Weights of a small GPT-style language model, trained from scratch on English Wikipedia.
Size: 23 layers, width 256, vocabulary 8192, 22.7M parameters.
MLP neurons of a small language model. Each row is named by its layer, matrix (down: output weights) and neuron, and shows model dimensions 160-255. Each number is 200 + 30 x the weight over its row's rms, rounded and kept within 0 to 999. A neuron's up and down rows have the sign that makes its largest values positive.
Before each neuron's rows, "fires before" lists the tokens most often just after its 100 highest values on Wikipedia text that the model never trained on. A number after a token or word is its count.

fires before: "=" 99
L11.down149,221,196,193,186,219,225,197,187,207,179,256,222,194,224,155,233,261,244,181,238,196,159,213,173,155,212,229,205,228,270,221,239,218,166,209,175,240,189,193,206,192,221,210,177,241,197,177,218,229,178,208,161,189,202,199,217,283,209,214,200,213,192,112,190,194,219,146,184,174,206,181,199,200,212,191,235,217,211,215,210,234,236,217,233,162,223,194,214,247,261,222,205,229,203,156,222

fires before: " |" 48, " to" 4
L7.down635,165,229,189,236,152,204,217,167,227,268,199,259,236,198,186,234,203,205,149,218,198,277,206,208,205,198,218,185,181,218,200,167,180,235,202,231,244,231,218,230,213,189,224,200,147,198,204,193,169,209,180,178,162,181,191,210,192,191,209,248,176,238,181,179,164,163,258,179,218,182,214,177,182,177,230,195,220,199,232,235,214,219,200,239,267,270,212,194,217,224,209,186,207,216,218,252

fires before: "=" 38, "\n" 24, "\n\n" 10, " as" 7
L18.down673,175,176,201,213,180,256,191,127,221,210,184,164,194,201,203,215,161,216,189,208,205,162,198,197,180,202,155,200,241,145,215,180,165,224,202,196,218,247,173,156,221,143,218,207,198,187,170,193,197,200,199,194,217,171,194,196,207,167,242,160,212,226,198,210,204,237,198,226,255,213,171,196,196,200,207,233,191,294,195,211,212,265,181,163,208,152,209,185,206,235,164,207,211,150,198,149

fires before: "|" 22, "=" 13, "{" 12, "f" 7, "00" 5, "4" 4
L14.down173,196,226,211,167,243,229,196,226,219,237,156,195,150,175,187,204,89,175,209,199,185,237,216,260,182,212,180,186,247,192,209,121,195,195,155,161,195,172,226,223,200,226,227,205,156,189,189,216,150,181,168,186,225,192,227,192,207,215,217,205,164,181,245,252,194,195,201,193,163,153,196,207,197,188,181,171,196,230,196,195,213,247,201,244,201,244,186,212,177,178,196,185,198,190,173,223

fires before: " |" 33, " Sport" 12, " (" 7
L9.down269,156,210,153,267,233,209,191,162,207,221,174,188,183,209,206,145,147,190,252,120,197,230,246,187,181,197,151,194,145,189,186,225,178,179,186,202,214,190,209,241,220,208,171,232,211,179,185,194,217,202,186,198,190,193,137,251,262,194,124,195,213,178,186,186,203,235,196,255,193,224,215,209,183,193,207,227,198,234,197,193,166,198,202,185,185,191,185,224,154,246,208,220,162,245,173,193

fires before: "=" 95
L11.down290,201,210,174,142,221,162,203,169,175,204,177,218,202,154,215,212,206,249,209,211,230,216,183,229,219,197,165,204,242,218,177,178,182,212,217,246,194,163,249,203,205,227,186,173,212,215,187,258,222,174,177,171,220,201,242,226,182,186,210,189,242,205,218,232,170,235,151,157,144,154,191,260,220,182,219,199,252,237,166,212,224,235,233,228,188,259,230,166,193,214,180,250,263,189,197,212

fires before: "'" 32, " |" 21, "–" 10, "." 4
L19.down128,172,192,232,193,242,235,234,221,181,203,234,240,208,156,199,165,240,155,200,188,177,233,190,193,220,203,186,186,227,175,235,211,194,181,162,223,190,167,180,248,238,202,198,219,199,203,272,208,232,201,232,163,213,163,201,179,230,184,203,221,213,210,165,227,191,256,189,185,185,212,225,173,232,183,252,210,153,207,133,219,245,181,193,171,159,182,175,213,201,197,141,266,149,161,152,222

fires before: "\n" 47, "=" 13, "\n\n" 12
L10.down628,235,150,151,206,242,240,225,208,179,216,212,210,224,150,190,205,187,165,208,167,219,246,213,215,167,217,154,246,177,180,225,209,192,251,149,187,220,188,205,216,213,179,176,176,176,165,197,200,169,239,203,159,216,234,195,169,229,198,179,204,172,169,181,206,228,246,173,206,198,195,230,194,194,184,147,174,181,141,136,171,187,203,223,227,191,231,137,219,194,162,188,177,225,127,176,267

fires before: ":" 29, " |" 22, ")" 5, "\n" 4
L9.down492,199,214,229,250,163,213,171,161,278,173,198,163,210,241,159,198,225,182,180,205,208,225,199,214,195,261,253,226,183,208,177,181,223,258,155,248,198,232,163,223,229,193,230,154,202,268,254,225,202,203,207,169,192,229,150,208,177,172,155,170,173,168,215,180,205,205,221,196,251,174,173,196,147,153,249,204,198,213,180,209,196,194,239,245,245,212,200,177,161,199,203,177,211,246,189,197

fires before: "=" 31, ":" 16, " =" 10, "\n" 7, "ion" 4
L13.down346,196,201,191,165,237,253,197,158,227,203,218,200,227,166,231,152,187,208,195,191,179,157,179,226,172,238,253,187,248,204,166,216,207,198,251,224,231,222,231,181,225,200,151,221,184,164,164,269,237,188,187,185,196,238,207,114,214,209,234,144,217,186,216,188,160,226,163,228,197,189,193,192,227,134,175,176,157,171,216,171,234,213,181,245,269,243,200,188,223,200,243,265,211,182,194,200

fires before: "=" 27, "-" 16, " Preceded" 8, "Personal" 6, "Population" 4, "Member" 4
L14.down678,203,211,234,207,257,225,222,195,213,168,230,228,189,233,239,211,235,218,117,173,170,201,258,228,189,161,177,211,182,251,194,179,213,230,182,184,113,161,214,198,234,237,223,220,156,218,259,236,164,249,202,203,169,223,160,199,201,245,186,203,135,190,191,176,161,231,207,161,182,227,202,203,190,194,191,208,198,194,236,197,244,263,195,204,208,209,245,177,186,179,195,231,248,202,245,214

fires before: " |" 30, ";" 10, "–" 10, "." 7, " January" 5, "," 4
L4.down686,201,172,197,188,205,166,177,185,214,251,204,204,197,268,200,177,180,262,198,177,170,211,220,198,246,231,203,109,179,194,177,204,143,208,201,229,181,181,236,224,181,163,238,237,200,178,181,212,197,175,153,204,216,215,209,174,152,171,202,194,148,241,232,230,228,145,228,179,219,222,184,214,182,170,153,188,222,198,201,228,219,214,187,200,223,270,166,158,191,204,212,204,201,192,185,163

fires before: "=" 99
L14.down261,195,199,191,210,205,219,235,157,215,185,223,180,202,189,188,280,211,242,137,221,221,166,170,205,177,225,268,185,189,214,221,194,184,204,170,203,222,188,244,223,193,160,180,238,243,196,186,214,221,157,197,191,198,184,193,237,203,216,269,193,264,200,200,228,206,211,258,161,194,188,223,238,190,234,191,206,181,212,182,171,229,247,155,236,174,206,199,186,236,264,249,182,207,184,149,237

fires before: "=" 51, " =" 11, "ist" 4
L17.down369,246,210,154,234,189,215,180,216,200,261,205,199,204,223,204,261,214,162,193,165,212,219,193,193,210,211,174,219,221,250,208,234,208,145,188,175,205,215,236,220,202,180,184,252,208,175,163,197,259,187,182,215,210,255,156,238,210,125,202,190,200,212,174,186,189,248,184,208,214,209,240,206,181,180,187,228,177,261,205,248,270,207,141,202,220,244,225,198,166,159,214,200,185,216,247,161

fires before: "=" 95
L9.down677,277,192,189,167,207,192,223,158,150,160,231,221,263,220,191,192,243,225,204,197,204,211,213,163,191,170,212,185,211,178,205,191,214,215,225,209,197,203,203,211,150,240,148,186,211,163,180,167,183,156,180,164,196,198,222,236,166,225,204,246,169,220,211,183,204,110,224,214,151,182,233,205,233,186,237,237,246,167,166,169,173,191,208,221,222,199,215,227,178,184,173,182,210,167,223,279

fires before: ")" 32, "|" 29, "born" 8, "=" 8
L20.down359,198,175,215,226,224,214,229,167,193,233,212,240,208,151,227,149,260,191,185,221,246,255,235,233,259,161,249,167,192,212,217,187,203,224,197,204,202,175,178,184,130,185,203,193,221,213,175,176,212,237,213,162,175,186,160,168,173,220,211,246,219,202,181,218,214,237,235,226,187,140,251,184,230,230,221,202,223,147,140,235,184,272,199,222,140,217,203,222,169,224,200,188,200,185,256,208

fires before: "=" 36, " the" 13, "18" 4, "49" 4
L14.down648,194,176,207,196,235,213,242,191,201,155,170,203,152,211,198,190,230,155,159,198,195,245,199,181,218,183,169,216,229,197,198,211,194,161,194,276,204,222,216,196,197,188,151,185,227,170,148,239,192,179,141,183,188,181,213,185,203,211,233,208,202,219,193,160,189,146,180,154,203,205,332,216,208,189,212,212,261,218,197,193,203,200,227,190,149,177,249,220,190,273,191,177,192,194,150,189

fires before: "-" 55, "=" 17, "Population" 4
L10.down332,207,149,182,173,262,209,188,225,210,150,232,196,113,255,206,219,185,173,174,202,168,183,218,184,215,179,169,193,198,211,225,173,252,208,165,202,166,186,193,172,227,224,246,191,116,173,249,203,219,172,201,197,172,234,155,205,239,175,194,188,194,223,206,183,208,209,137,132,140,223,193,218,200,207,238,160,197,183,180,182,223,240,151,156,195,190,197,193,148,191,233,198,190,171,179,242

fires before: " |" 65, "\n" 11, "." 4
L14.down48,208,205,189,205,235,168,218,243,180,198,133,181,180,217,186,154,210,204,219,199,266,228,209,180,248,232,198,209,191,200,208,180,217,193,209,181,214,244,251,219,199,192,151,212,202,157,283,203,230,184,167,187,189,159,223,204,219,167,189,194,215,172,191,180,227,200,234,245,194,217,171,177,217,199,229,235,187,236,220,194,178,180,156,194,199,229,203,220,167,190,202,211,144,243,150,171

fires before: "," 38, "." 16, "=" 4
L13.down572,195,227,209,156,236,168,263,156,232,177,232,215,197,230,188,238,201,132,158,244,190,174,158,232,220,157,238,177,235,228,228,172,193,220,208,216,222,216,201,224,186,206,182,174,217,205,152,185,194,213,129,103,225,194,238,149,176,229,155,239,222,236,183,172,253,127,177,189,170,230,207,228,195,240,185,210,172,173,207,183,141,157,217,203,220,240,130,196,247,182,212,213,208,189,201,150

fires before: " |" 20, "\n" 18, "uki" 11, "\n\n" 5
L12.down201,201,279,174,208,170,192,166,183,177,188,211,204,246,221,220,171,245,218,132,173,167,196,191,266,200,200,177,229,153,177,216,191,191,226,198,191,241,203,197,134,238,219,194,193,218,168,198,231,196,203,174,181,161,196,203,168,195,211,205,195,195,214,194,203,200,187,194,190,215,203,207,168,211,202,236,211,211,271,183,196,256,269,182,198,221,224,260,254,187,204,202,178,221,235,198,184

fires before: "=" 100
L10.down148,205,203,196,220,179,209,229,234,163,179,272,211,196,196,140,162,144,209,189,196,210,260,222,238,185,170,181,172,212,214,168,223,189,159,202,163,208,186,204,234,227,179,200,209,205,176,158,251,206,181,194,211,199,189,209,203,246,186,181,227,184,212,200,202,255,204,173,219,200,223,177,222,204,131,90,204,199,158,155,224,213,186,163,223,199,225,213,177,254,161,198,266,187,136,187,188

fires before: " |" 37, "\n" 15, " pm" 5, ";" 4, " p" 4
L17.down592,160,254,184,181,244,195,222,207,168,193,181,218,162,196,188,201,221,202,219,241,213,185,195,264,224,215,213,167,175,174,203,214,196,225,228,175,198,204,220,158,183,229,225,248,256,199,225,167,226,213,234,233,171,214,222,236,225,166,239,192,171,212,193,199,213,196,176,212,239,179,191,211,192,160,232,179,210,250,183,167,192,207,260,162,219,158,236,243,211,232,175,214,195,170,146,218

fires before: " |" 32, "," 17, " in" 7, " of" 4, "." 4
L3.down687,196,191,175,222,171,162,136,203,191,187,233,155,168,223,255,214,201,163,203,175,156,126,209,167,192,163,169,215,206,210,238,187,181,224,187,219,179,185,185,210,195,234,153,230,148,208,210,206,189,190,206,209,207,218,263,202,187,244,203,158,188,255,215,182,211,171,192,263,183,212,233,229,211,198,195,202,221,171,190,285,216,183,219,185,247,149,239,192,211,198,166,191,201,188,249,188

fires before: " Der" 14, " Ap" 11, " F" 10, " (" 10, " The" 5, " 2002" 4
L11.down187,230,215,222,241,201,287,208,222,192,163,227,201,206,200,216,205,122,239,218,182,220,217,209,210,179,199,175,185,194,177,206,247,181,171,197,244,178,227,187,182,179,211,175,172,203,224,169,208,227,166,173,159,195,185,195,184,237,174,144,234,216,191,198,168,198,188,182,216,181,204,174,185,207,213,194,214,136,225,149,223,182,247,189,251,187,188,151,224,205,202,195,217,239,284,207,172

fires before: " |" 27, "." 13, "ft" 4, "ito" 4, ":" 4
L12.down382,156,209,234,201,185,246,192,194,174,232,190,230,203,164,223,226,154,185,170,258,155,210,162,232,186,193,209,227,208,210,182,138,144,190,228,225,202,257,231,184,185,150,208,137,188,159,251,243,175,184,258,215,214,220,184,241,251,216,195,179,221,219,219,257,139,166,163,191,176,265,206,179,189,183,229,169,226,143,232,231,195,210,210,228,223,220,200,227,215,149,217,211,254,246,197,242

fires before: "=" 51, "Population" 4
L9.down697,196,193,215,204,200,175,202,218,205,140,216,231,166,240,232,239,177,176,140,202,241,175,182,201,184,202,180,222,201,189,213,201,222,247,228,221,164,191,209,180,238,223,231,169,115,208,239,248,205,191,182,227,227,216,181,198,177,216,122,161,190,230,209,203,198,197,199,173,191,208,201,208,157,223,211,202,166,190,221,198,210,229,217,188,228,178,199,147,175,208,213,210,219,170,208,182

fires before: "\n" 35, "  " 16, " |" 4
L13.down49,189,215,148,228,209,168,150,153,213,237,189,182,193,178,229,172,221,246,233,231,210,239,169,211,222,210,228,192,201,103,198,193,179,181,175,246,176,195,220,224,195,161,210,250,253,145,213,200,197,196,236,170,163,167,209,221,199,219,209,184,191,207,169,209,208,190,186,224,214,242,129,187,180,176,194,170,203,212,169,188,197,194,206,284,216,130,179,232,195,232,265,219,161,185,174,216

fires before: "=" 64, "\n" 19, "\n\n" 5
L9.down683,219,161,178,173,160,185,212,194,181,197,181,184,204,203,202,200,191,172,203,219,221,205,187,234,202,199,194,177,165,195,196,214,169,189,210,211,203,207,205,224,225,227,160,185,239,200,162,230,235,206,204,169,223,186,229,165,215,215,220,202,141,207,161,180,225,189,261,209,205,207,211,143,205,196,210,210,197,190,182,157,189,209,224,167,210,208,157,176,209,150,238,157,226,165,190,216

fires before: "=" 72, "\n\n" 26
L3.down530,271,184,158,217,189,185,208,172,195,225,180,188,252,186,210,112,236,198,237,192,229,192,221,198,186,169,237,176,198,246,158,207,173,181,203,216,183,212,230,203,201,190,232,181,226,236,266,188,229,224,232,189,210,232,194,158,191,243,222,209,251,256,221,163,243,186,211,221,267,184,173,202,210,232,189,201,194,148,223,226,198,226,162,189,236,241,203,263,129,218,199,211,175,208,217,199

fires before: " |" 38, "–" 10, "0" 4
L9.down682,200,212,159,180,200,159,185,183,163,219,212,210,223,217,195,213,188,212,209,187,227,117,155,149,229,222,213,194,186,144,201,201,235,187,221,169,205,197,217,215,229,198,171,182,204,220,122,212,199,185,214,245,193,198,203,187,249,153,251,190,210,229,229,200,175,203,231,201,205,226,195,195,199,180,228,220,170,219,264,200,200,197,200,224,186,182,240,217,215,272,203,175,163,188,168,217

fires before: "=" 40, " •" 8, "Population" 4
L9.down617,173,201,221,198,200,175,174,222,195,167,198,237,174,229,215,234,199,122,182,181,222,168,183,192,152,233,169,211,215,215,169,188,198,230,213,168,176,216,217,191,272,196,238,209,129,200,227,206,193,213,223,226,238,174,157,213,191,189,202,190,183,228,183,195,129,174,250,193,217,252,179,218,166,196,259,164,175,161,198,204,148,211,192,155,201,227,210,176,199,185,214,187,184,133,184,219

fires before: ")" 46, "ne" 5, "," 4, "." 4
L20.down296,129,230,199,215,164,181,172,221,197,226,217,180,164,217,218,247,188,222,249,244,204,215,159,229,176,190,227,197,160,235,240,144,239,204,179,203,192,171,186,231,119,226,179,145,201,183,245,224,143,203,195,187,193,227,200,170,170,202,208,255,168,217,219,223,229,201,155,175,212,206,268,202,202,185,177,212,189,202,144,205,184,203,235,196,207,192,201,167,183,232,192,181,178,220,205,206

fires before: " |" 53, "." 11, "elected" 8
L20.down62,185,250,194,229,163,197,247,205,155,217,251,214,178,201,168,210,242,226,169,222,196,231,218,222,205,203,214,196,259,172,177,201,199,212,262,217,219,194,209,168,227,192,211,234,228,189,214,212,177,248,179,191,217,168,230,176,136,173,242,242,198,203,209,149,164,193,180,218,173,178,188,202,219,199,213,238,204,208,197,196,239,250,185,160,207,208,202,297,213,102,151,225,201,202,179,216

fires before: "=" 100
L11.down219,193,191,174,118,238,149,165,161,228,227,173,180,194,184,188,205,215,228,265,237,204,204,205,166,209,233,166,158,192,177,191,214,201,168,231,203,207,219,231,164,189,218,192,155,187,187,175,201,196,174,158,119,233,261,195,246,232,216,249,175,183,251,220,141,216,234,213,179,199,205,205,198,255,168,194,189,170,196,163,197,242,228,214,149,112,215,145,206,204,216,155,198,289,216,201,189

fires before: " |" 64, " to" 19
L4.down355,229,181,167,254,192,232,227,186,182,228,241,188,209,203,230,245,186,216,222,229,200,198,205,207,250,155,203,186,234,193,220,154,193,192,215,195,194,202,170,198,181,196,225,219,232,209,241,197,212,295,258,241,94,193,216,204,146,232,167,172,221,217,195,218,193,200,193,208,197,165,171,164,149,168,201,191,173,250,212,195,206,237,163,197,171,218,188,191,235,175,187,231,197,253,150,216

fires before: "=" 70, ":" 19
L14.down426,218,175,183,182,218,193,230,235,191,149,206,161,171,171,221,178,232,175,161,204,240,182,156,188,198,188,180,174,233,252,191,209,232,164,232,216,224,174,203,185,282,217,170,246,185,194,227,240,155,220,225,180,200,224,200,181,179,180,246,210,205,189,198,221,196,213,128,251,225,150,191,207,155,194,195,184,165,227,218,264,219,187,206,173,186,152,249,191,212,194,261,195,166,152,157,182

fires before: " |" 62, "," 8
L13.down385,170,226,191,230,117,166,226,204,170,185,215,169,172,201,215,177,217,184,242,187,165,260,245,167,224,156,188,213,199,200,238,194,215,194,197,211,187,191,262,165,209,204,248,218,206,192,225,182,204,208,234,184,241,140,182,192,236,224,170,212,221,172,222,215,215,217,193,152,222,216,182,203,195,181,251,150,183,170,188,201,168,173,213,260,172,191,228,199,176,220,154,173,230,255,185,253

fires before: "=" 33, "," 19, "." 8, "–" 4, " |" 4
L10.down426,144,204,237,206,254,191,210,213,193,154,204,175,175,148,186,216,164,162,196,184,168,237,202,190,183,203,185,231,166,208,178,173,168,189,212,232,192,174,203,204,197,258,136,199,220,203,198,226,183,209,202,159,211,178,226,254,171,217,235,197,183,180,223,246,149,152,182,163,206,238,216,251,218,188,176,180,204,206,219,207,225,189,217,196,236,272,200,210,213,154,199,225,226,57,217,204

fires before: " |" 46, " +" 7, "." 5, ")" 5, "\n\n" 4, "\n" 4
L19.down599,146,212,191,171,179,263,193,239,243,282,186,140,194,172,190,217,288,221,205,201,204,222,177,189,253,184,214,234,212,240,217,214,153,252,219,124,193,213,160,195,107,218,231,200,193,198,117,191,193,206,192,161,192,210,165,217,222,187,199,198,234,185,225,232,227,174,175,197,185,185,216,183,178,204,204,189,221,220,191,187,242,239,135,181,202,168,145,257,217,204,240,188,207,213,166,228

fires before: " |" 38, "5" 9, "7" 7, "4" 7, "." 7
L11.down462,186,160,162,172,189,226,253,208,217,247,191,161,197,163,181,175,208,192,213,219,272,160,226,234,243,214,301,183,205,219,208,204,176,197,238,230,189,117,196,198,216,232,239,184,184,216,187,201,214,236,213,191,212,134,222,206,165,173,163,189,211,179,237,196,231,246,216,198,175,191,190,245,204,176,225,176,208,170,196,216,204,226,158,266,186,159,195,255,167,203,200,192,242,215,171,133

fires before: "=" 72, "," 4
L15.down149,179,214,218,205,211,252,259,233,174,150,201,198,147,215,191,212,252,214,224,216,205,195,163,171,180,194,220,236,303,212,209,205,203,234,214,238,162,164,259,248,184,185,228,172,181,162,218,221,265,195,169,228,204,198,209,195,198,151,270,163,200,203,175,212,175,263,209,214,227,232,204,162,191,190,194,179,243,238,226,183,187,256,197,215,253,228,236,180,199,238,221,176,234,188,209,190

fires before: "," 42, "." 14, " and" 7
L20.down179,195,165,197,183,178,227,195,213,153,168,213,209,218,217,184,151,192,187,230,200,162,201,180,244,205,217,234,177,240,174,175,205,258,195,229,234,166,207,181,177,166,235,177,185,209,151,237,206,197,224,149,262,201,204,207,136,224,190,190,246,165,220,250,160,257,178,155,259,166,219,211,158,171,201,182,180,223,180,193,206,200,215,174,215,259,216,168,224,194,206,196,151,192,158,197,247

fires before: ";" 13, " of" 9, "ock" 8, "aze" 8, "oom" 7, ":" 6
L10.down486,183,196,244,208,161,196,135,209,164,202,173,261,178,155,179,200,198,180,200,144,127,228,197,168,228,228,212,210,187,212,222,166,179,200,174,185,182,209,196,204,251,208,158,236,203,149,198,161,200,186,167,227,135,219,216,197,221,236,235,222,132,162,163,194,226,224,161,167,207,205,157,205,212,181,169,168,207,156,213,190,197,200,217,245,165,211,179,181,143,194,226,170,171,195,193,144

fires before: " |" 24, ")" 15, "  " 10, "\n" 7, " check" 4
L13.down139,178,245,146,223,228,143,192,170,143,172,236,175,235,201,190,183,229,173,189,216,164,178,197,172,176,88,235,184,141,254,231,159,204,192,216,227,166,199,210,206,192,196,211,218,187,164,234,198,181,209,179,211,175,190,198,197,231,192,242,213,195,192,206,159,229,141,139,179,202,173,223,178,201,177,190,197,172,211,173,202,172,204,194,238,165,168,221,190,195,204,206,184,305,288,194,192

fires before: "=" 82, " |" 5
L13.down662,234,212,164,194,255,204,227,171,156,186,209,218,204,195,182,209,172,179,216,193,238,162,177,207,202,191,164,179,218,206,210,225,222,150,184,185,189,188,232,285,235,139,206,218,210,212,179,191,157,116,178,238,222,190,181,161,227,133,251,198,191,222,248,140,168,163,214,200,195,187,192,176,189,168,256,243,134,203,243,262,239,233,174,193,182,185,237,205,219,195,229,161,190,167,198,155

fires before: " |" 34, " American" 7, " G" 7, "IS" 4, " Aer" 4
L7.down46,251,201,188,159,164,188,154,200,207,240,235,216,238,216,217,250,247,163,187,193,215,284,209,209,215,166,208,264,223,177,178,146,215,176,178,187,170,231,203,199,227,174,234,233,184,212,185,167,214,182,241,200,153,184,194,195,208,233,159,189,226,225,205,171,218,124,245,151,169,183,179,209,154,209,219,231,226,243,205,206,205,206,156,192,238,206,246,175,210,217,178,165,222,196,200,223

fires before: "." 36, "," 17, " and" 5, " (" 4
L9.down2,231,224,213,188,230,209,225,117,182,179,217,184,203,202,227,185,158,191,194,150,210,160,204,197,212,202,218,202,177,194,194,237,197,198,158,210,170,186,237,237,218,187,153,236,188,161,167,211,205,205,220,221,186,182,200,192,168,194,190,224,193,203,238,188,220,186,179,221,240,229,151,209,214,215,226,206,182,193,254,246,192,166,196,190,180,194,239,230,237,209,224,168,171,283,201,142

fires before: " |" 48, "." 6, "\n" 4, "8" 4
L18.down513,225,188,183,181,166,214,179,199,226,185,139,170,203,202,261,195,203,216,190,222,179,209,188,218,145,281,154,182,224,212,178,176,175,315,156,178,181,215,208,233,130,165,179,188,154,172,143,179,200,147,153,181,179,202,159,179,230,216,244,226,233,172,180,180,180,207,140,203,207,170,165,170,182,189,149,223,210,240,136,207,196,228,191,151,164,200,136,242,190,182,195,191,232,165,205,186

fires before: "\n" 27, "\n\n" 12, "=" 8, " Platinum" 4
L9.down182,207,213,177,188,231,222,225,167,210,222,184,150,201,216,142,221,221,182,247,203,171,261,224,244,166,213,190,174,196,233,203,202,152,274,164,185,186,218,168,183,218,204,223,200,239,215,262,185,155,254,174,170,221,184,177,215,228,255,169,230,187,174,175,170,182,229,164,168,186,178,215,175,141,183,192,173,210,183,146,194,150,215,183,197,241,207,125,147,231,179,241,173,211,237,208,192

fires before: " the" 34, "–" 10, "=" 10
L14.down222,239,150,213,159,241,156,216,196,206,222,213,214,155,168,201,208,226,236,193,137,185,232,183,158,220,218,164,196,210,187,209,181,234,181,194,207,236,250,218,261,214,214,198,167,203,197,197,164,179,193,158,225,192,187,191,207,154,210,263,200,153,229,236,167,172,174,194,231,160,173,191,257,170,222,179,221,194,195,121,206,167,229,207,221,195,183,225,200,231,184,202,162,205,215,209,224

fires before: ")" 22, "=" 18, "–" 10, "." 8, "," 6
L17.down495,191,215,205,218,235,175,172,185,124,246,190,219,198,201,211,235,204,147,201,203,198,207,219,203,242,222,176,188,300,210,226,162,178,235,183,186,148,230,242,203,161,160,216,207,235,165,232,182,191,197,175,240,179,246,170,201,227,218,175,209,197,216,164,200,176,204,230,168,150,213,184,160,154,199,142,179,255,226,197,173,204,245,189,211,226,224,170,224,227,186,215,199,210,146,193,208

fires before: "=" 33, " =" 17, "adi" 6, " and" 5
L11.down355,241,189,147,219,239,162,184,154,246,210,187,185,240,203,203,252,149,192,162,215,233,193,188,253,189,218,110,188,258,170,230,163,162,216,225,163,222,151,192,207,203,200,251,164,150,242,181,198,276,228,164,240,225,240,206,172,262,155,158,242,237,238,184,227,195,198,255,166,211,204,171,174,236,182,171,212,176,213,223,168,225,213,231,194,192,198,178,194,205,182,240,235,215,148,204,223

fires before: "s" 12, " of" 11, "=" 8, " to" 7, " in" 6, " =" 6
L9.down198,199,226,179,197,139,158,200,207,227,204,214,147,165,218,258,234,169,201,204,211,194,183,192,209,161,221,212,185,221,211,217,173,166,198,223,171,157,242,184,205,161,234,196,207,156,173,195,226,262,221,161,220,269,234,229,171,266,195,248,204,204,209,234,206,212,182,182,176,222,227,238,189,198,202,158,235,256,172,229,226,232,231,184,176,179,193,238,217,181,225,162,217,187,193,238,170

fires before: "=" 58, " to" 8, " |" 7, " for" 4
L10.down537,173,180,156,199,206,207,256,210,187,250,220,127,224,181,230,189,198,202,224,205,208,192,188,214,252,201,216,222,200,214,226,144,203,139,194,227,177,195,262,227,211,226,209,151,208,218,196,151,187,215,221,228,180,188,179,188,220,223,156,183,235,226,217,233,240,186,239,172,211,185,206,260,160,225,205,179,225,181,215,199,187,216,221,204,159,205,221,163,155,187,173,175,134,199,190,228

fires before: ")" 24, "," 23, "." 10, "–" 7, " (" 6, " in" 4
L14.down95,145,222,187,167,245,228,177,174,149,252,199,193,271,202,135,198,205,177,217,225,182,165,227,227,207,179,212,217,253,183,174,161,219,220,209,218,232,156,238,204,190,224,171,222,215,156,189,200,175,230,160,184,217,220,230,177,247,214,202,182,183,179,197,176,185,214,181,194,161,226,224,282,238,143,182,173,204,150,179,235,164,253,210,178,202,201,229,245,176,237,206,206,210,222,158,202

fires before: ";" 18, " to" 16, " |" 13, ":" 8, "y" 5, " Coast" 4
L9.down283,187,218,234,217,81,177,152,210,219,192,134,203,160,217,175,160,193,202,189,195,228,218,222,188,209,203,176,216,155,172,247,181,178,218,174,220,162,229,200,201,218,189,214,182,168,224,264,174,210,223,196,193,229,198,191,194,201,202,145,147,191,237,178,230,224,168,148,211,206,247,241,183,223,197,253,195,222,205,146,191,165,220,222,199,209,186,200,212,227,233,189,193,166,303,230,213

fires before: "=" 99
L14.down554,215,202,191,176,241,236,148,186,235,224,185,207,190,202,211,232,131,177,155,198,169,194,231,213,212,139,208,165,237,221,203,210,241,215,175,149,224,193,197,201,236,235,191,216,180,162,177,177,247,173,209,231,161,239,103,212,169,154,232,203,190,228,201,174,221,213,168,188,238,218,203,152,222,193,204,187,177,243,177,237,230,203,206,184,216,238,210,213,151,165,187,193,176,179,176,161

fires before: "=" 95
L10.down460,200,216,170,146,245,147,177,156,186,192,196,183,219,197,164,195,212,254,281,226,222,188,220,206,231,222,166,157,179,184,209,220,176,190,223,201,223,238,202,177,193,220,191,184,203,182,181,208,205,182,189,168,261,227,210,217,234,188,219,202,183,236,215,118,231,228,183,154,173,227,168,218,232,174,214,217,215,205,168,209,238,246,213,160,150,218,188,225,200,189,119,188,247,253,228,226